config = dict(
    n_layer=16,
    n_head=10,
    n_kv_head=5,
    norm='rmsnorm',
    init_std_down=0.0,
    optimizer='muon',
    lr=0.0082,
)
MLP neurons of a small language model. Each row is named by its layer, matrix (down: output weights) and neuron, and shows model dimensions 224-351. Each number is 500 + 40 x the weight over its row's rms, rounded and kept within 0 to 999. Numbers have three digits each. A neuron's up and down rows have the sign that makes its largest values positive.
Before each neuron's rows, "fires before" lists the tokens most often just after its 100 highest values on Wikipedia text that the model never trained on.

fires before: "\n", "-"
L9.down611:515475491444454488490584491489497506506478571475497549549520425468521543522510528492412426457452456493485501508536520539383476505513522474455471475473442517565490505532503478513508511473466497571525453450509426525535533504490496464460528523525491488480529442571480476510451544543524507498477561482505439537561539520463495473543509505562491491512494466542477408566505443548548456589456

fires before: "\n", " The", " He"
L7.down1328:532470478476493464515511476550469530444497491441506489550545568509498521465481501614480478475465507491477483515471465455500466502462479580554562457512553543519549548503493492518520323503561466450532527524523445542495531491616486519498507479514512491552474542445568510527510450486517507439434456519497496485475543440519527487478491480497470567455483415526520524549470445500558473451497

fires before: "\n", "-", " ", "===", "|", "The"
L9.down949:472514465535521480461510464446492432573500536483502542477379453489474525521519496541442514496478499489476578525475516460494498501513497510542459490496584508474529540526514485493572407497383491498513465534445492460472445470468576534473480523488470534432523446513416534509547432489461575519540549602497446548529554457536604457512560492472433508534501538536486504444415496579449476498528

fires before: "\n"
L9.down644:516491516471516501476486522489478593501467449505545519511510492438436459548497469529534475473567507516497553408509466505449542478478470503514477526568486539476550451527570518514493532464510545533540575495499494546460528475544611519464416396527515513593597482489499474512553555471486545499523453528509519504529477579542439470417483525460484544523471460560526586488495536445450503528505

fires before: "\n", "-"
L7.down1114:558531468499441561446493438495508571547567527517427560466516531403464522533469485506514446545475488473530452493521468515529485487558426466524493489578506527494501477592527562468456541495510496446430495470482475528531574495509478474542556482493528491485547481484532484511543530479494503564508496580554512523532455535421472478496432459516422497497515392467529604466464530474514535523493

fires before: "\n", "-"
L6.down893:516536538543468546503546515543464472451564506507433462503415525499476537418485530463541595462501532476468549444452505477524508486543382491540544436500582556500426582604401532528522510512515460481495448492464526497542477494534516437496478468479550502585454486538430535434428494467498485408497469432528496498583570543535506558480583484515500555450566502573553525456442493541521551502515

fires before: "\n", " the", "-"
L9.down1367:482544524402478539501453479535476568576440543462524467524481528479485496491486538619568541518431509525500501508522512472536534478488504468555527435567497547523518553468465560471506569484519500469495477506506578450516520494541474524518590469493528495568491466541479438473539462533427475467424489562419451510520530495471478505457513490467439518523475548476515518598554549510499551520517

fires before: "\n", " ", " January", "ed"
L7.down472:463438492519519548472448490511539404531522482529494503533443474432506436562533515545488466519451518537504523476560474454499519521506531476460486539518511568506519535552481536535495532445502542553523513513478548476564442484531505496540470571385512440538491512550542440551503501465433434470481539546477427505591477480490490462471469573555518549477519469443542390427399497490505501535505

fires before: "-", "\n"
L7.down676:454489557499452458472552515483566478523514475486540504487556521458435476558514558539504558486437529499456528503448423468548536558412468461508483462574495482466492463577536512501552495392433432504482534537494468471513539500532460575473421457419483587544476507508495578464502506475493485457550509580560463567545456467471535460495477538483438525569489492450504447511532503536555499545463

fires before: " the", " his", " these", " its", " them"
L7.down903:498501453493364476536431501602462510396531489444505524531561483502547570412423534503511493482503488521552509521511523522495457466503562502501454512511505538577454597430580519491501451486459447515518530447506446478362398436458461486491410550548513535506511482492424562545529459456518463462451513549530499524472492422522512557480521539482499530505536513488523491477461548536517487393517

fires before: " |", " of"
L9.down1417:534435516532555484507522565476447553484526549472472508470452549491502392532541472484529498477461477472479483540469521557547533502408450498512528483498530551583401450481501524477478445508485526460527593467577553546515511478531489481506509504437588521480489498557634426575504481590480502488489484609494522439434499519548493512472493469497512534498494476514458523536444472507541544553486

fires before: "\n", "|", "-"
L9.down1377:492539497527415496514488442573514483504571480515471459477534502493381523524499586470519549497499547455526545516559447531489532553511462534527458460525527547536502516506497461525520446581533477472531582456460513496527544527445461523482480456535509502504488562545541490488479507495518499472460461508494521497510454520521519491561463585450523493463602528502498521560459504464463525502503

fires before: " |", "21", "19"
L7.down778:503516477557542505493476438473514405465550451501486459460493471512502497446537526560548550504621500570538475436444483442443458575480497460501436455499511423518511494495491529520477458502519506410482466543473422461495461523486517467489431467466481441507520453466552455507517519482481467471574503475522526511484545466510455503506553501491503501519468491419498505533553453565501502511506

fires before: " a", " an", " as", " of", " American"
L9.down32:499520448557527548518556439451468474557558573510521414526480519516502582533514525506495561548456535471474457494460538457509524527482489564487466493472546469561481504476425538529514501513533499460490541517565594464493472489514552522570554525460512532530450560495545436521410532485489477545543503509491442482522476567514534490564517547498587520500427450438526529573414534469518499440472

fires before: "|", "\n", "-"
L6.down178:492491495521497529475489569511514487436529426539469467476572483475448456497439514570586491507516449469465431493516407538537579533471470538539476487485469513548518425447571527504467453479403531476492502506439525527513447483510437515566567488412574562503424391524590474527497540520445578398516491652511541483600486437540428486503538468509538494517533540506511563522524525475470545510483

fires before: "\n"
L9.down1612:561475472543498578486432492568479476542525460493490524453554547523468412470498436557483501512467487547525486477500479575526523491508454501488570476489495523509492496432438464459457534482486487502470405481468447535509519437536489481441522478506482511533510468462507473524509517481536523472501457423488507428497536462548494534458478477477490428499508482509581350553431517483473513507549

fires before: "\n"
L9.down1626:535483433514457486455517543517475534478489521531459497516512456451443451459429546553489514492522492551422519500511515517429445475535516540461483471517514518479460514473590555447470439540499566470515478516508535502482522485500520502483519441501484495463539546487521512457470531536482521613493485516497482502481486412446478482497464514495508476438542562516459416510444488479492515479539

fires before: "\n", "|", "),", "-"
L9.down664:506505507403496553487589450457508510503499480534523598530501512385467530363508407540505446394513540489459513464498490525531473467564468475471494482455560470476570492527449483488485461482553482501438523444453448506579494540495531562471529420470464491466532493509546476508495588495457507507494503456523487572482518582591511545512502576511441518528480407500459515475573521527426465476515

fires before: " that", " the", " it", " as", " its"
L9.down72:476514523526445477527463447577529550473491473487546526461508479497510451442473511514432467432531522507516545431486522508471534501477499503419485502506550493594446587533501561434557503494487544447500492548455516426502524466479488455500525460579470530527476448475591501484503426537512495473499457451537532559479510557518521506482509508530452493533521472435511466517539499462554500521493

fires before: "\n", "-", "|"
L7.down977:471441510502528441413469469508510509437558543506464500578553530522452515480494549566465545480563519512582518534512480480532543555497552484524482540507547511506465518471456550512483439481520557515539522538535560527502473521544526473511530539454476473519491533511492506518487474582467472510469540620427480508514441540453533554511450520459489463473499499495478403578520517521522449511543

fires before: "\n", "odon", "u"
L6.down1235:493501449485464514521451507529481463528467497498499467541485565510393508480504587479510493492493462477532504526548497553456444469437476489520529544472446474530472449483527525558570574451461551482526512501462536488509522466488486507545484513484581565538449467470500443534516379442444510501430455514535531527517482464495536529517494521454457528519502504563562538562470495461538527521553

fires before: "-", "===", "\n", "==", "The"
L7.down1209:419508509489486502581415558435546498476570466467513488524523476500498484517462492508533538485513510523523500490561486464581496498478430573473535517496501468568557494526493471502546521461531519508475419458487474478553585497496511467504496470538482418483444468503493511529474440531519462470450527434441496542549472493466544542490461497490524499507499499493439421521578451480501533411564

fires before: "\n", " to", " that", " |"
L6.down1184:473495537530495476476450412525494526485473509490495510519520570461467610454477529478442468480506448486594439467529518517537468464497523561531563470488510484481553518589474477539572507492529507495519502539469515521524528541431480494569556483528506451537517548485389422495543517467514451514529428503516446546514541586472499501454458494550516539482497457545537565541496483442546453479455

fires before: " the", " his", " them", " these", " its"
L6.down1315:462488496508427495517495416540524492494606503513396445454522510504498530447476481564458521474412490554589476522483485544471486441511504496580458488472475473510498520463551473515567493488456479513498501466469547458456452416413480503488494504605514476493442555497521497481564474523545482493506493518573511501474469460432514530558516548459452478524487495486582503467549467499544514461537

fires before: "\n", " =="
L6.down1116:541500519467505477419525516505496475468455423438498509449539552519449475526403481460528519488483533512443497513539449535528476547465408538431486527565554508511504443503513507501559429486496524475519427515494468565437455456459433513516467463514536540570516471461527510518506493516511544515495509497477515487516440460479494515522549494521452527494483518461481484512505504499444543489583

fires before: " |", " •"
L6.down955:475559482509495531483517498460459527446444486511547442497499534499508548444507490515526493494529507523526519536500573489451555485452545406566521463478533463538538563426429485504502487474445508460550484550447432568530509518518477468485468489428515534542477557468566562491560470473478441512492499310507469532481509513476472514509527493414532461541473443483465540552506475520507435489471

fires before: "\n", " ==", "==", " and"
L9.down1381:453410465523486513528434533508585433496466472437525470516552592485505485518529557465512511530519594433468481473511512561556481493533474475512521564570491510524501502501550511489453442456554516407460521527548545486516571501500493485483463474511536586558507475514481539421515480483553480524541539567460532423514506504553519515520503525432448436506493579492501510516453488518595543488477

fires before: "\n", " The", " He", " She"
L7.down1227:522428507522553518402499520511534487518512489488566504507508499485460454465445567529379486477529481530421511512565491492463468487526493546434495481475499489563507485473517488470496446507467510482401419520513459616535539470492508457422541438519459560456597436476582520495441562460467504556516535468442476533481555494493494513460457544451533584473405456567465584537494490526467527481539

fires before: "\n"
L6.down463:578551496472443538502537454566478462529530542562441493477504491480454567489450569517547481416458522538557514501462468487487463461459512493501506485541552486451427463473586483442509559554576551528581507533504475481515507553467449549410517536478503429483505487487496552525544522529431501541460488620560512571556484495496502507492512566486500458495513482400430516516499623544481501505544

fires before: "\n", "-", " |"
L9.down889:478458484492501473533410540521503496509485566525528418434476525534547457504552453455570459507440492452497555475513470504521514571502503491547466546487450562523466545457482470496470503463535456471498499537517487459497545466540466597560472500488499538480495553547478519452432501463442530552507559612462547506526488571426505533557478486528444545480497508567484525515527464561480538505519

fires before: " the", " his"
L6.down244:480505479495476509484489490518560556417496507495493554537578446486550525464480479493542561547477516484602550475482509500498481501499484485445417457533485474548568571526551462426518438531518528463512541530429502471394509537512455513502519510470449515539524507449513510477550455525461492487519484543475494558416449527510468541476543481508471470473428587523520500480405547427449430521527

fires before: "\n", "-", "|"
L6.down1026:438473449423483492504459465428511469580435580478514446486450551475451472529451587501473474512502517479528457485468539478522529428539498496479518496510501520440546491533458540495514474462487498487530507514471515551512514552439447504512467492582545476499499482527545548477492540534479569535455478734508526455514486468493542464549529530440526441506511430519533411541526487406543561570496

fires before: "\n"
L7.down1065:494395457529547501389471531510482424539477507479533449494515517486476530505461527564512445491496501562484463430557498488526479449454502616524501475488447507503577608498565427433449424493546485521540471500546498607465517436478513436516483500414546452470511532452511508514522500555512435428477435309518480492524477512513471490437542514465561462487539520470516414583500516459531528471475

fires before: "\n", "-"
L9.down269:446639514532520530490442457487479547489457472532517508461514513449533475477563440538532503475424478559575561409503444508526519500522500521546525514503467479511532590548426500439445412501500495489465541508540500516497482529433567474527515456478508514511513451482439525567506483485531547465509462420500535465509592455483510529462458478486460489549533494520521382574518492486508527473550

fires before: "\n", " ", "-"
L6.down500:481504543451501535499506458470556489463545543493564563507452531449474510519536477554481505516502507492465550465557529494534485573549496500466505441517540474454534488555579535471483538552497525486531505591507507517543522551470428507472475484458490516516545437508468510508505426502413523463567586622572519538503536551523457486501480518531437525470556593463436469465452474506476529478479

fires before: " 0", " ", " —", " |"
L7.down768:481461476505438486478583512397544513423493429471540463553535407505432462514466501535528472526492535455434423508463579484534553491534535546562436532492475503572630524531471502512525428454427484552522534529450481530554489493527512546519528445502475545481581543537550527506407465514448457499532533432508466491553454492485503471466460468494515442530483518537492474562512498526409435456470

fires before: "\n", "|"
L6.down218:514568540515568553472511496567482508607541516509479520521497515491559454518460548482479563489591511511461510543461484568502553538497530464541499492525513485500545392550511545466520521482502537509486478514539501475481519495472475489514532433449535505498520473403518543528493573511516525455519496642497519499470476454480462520512512450486539438487571530493520542498426498542430513478449

fires before: "\n", "-", "The", "|", "(", "In"
L7.down275:472454527444512483550483437511476462574451442485527519471486556553538512483482503484542508508461465543515576529489523544392460523550442536436502448432523484525509516491522478516436542572500485473490455539620453466504494547508577544447523510510513448412517481515511553473530519419530469564426520499508436493493529493491442534496504451549547574517530467578497476521575478564425515498505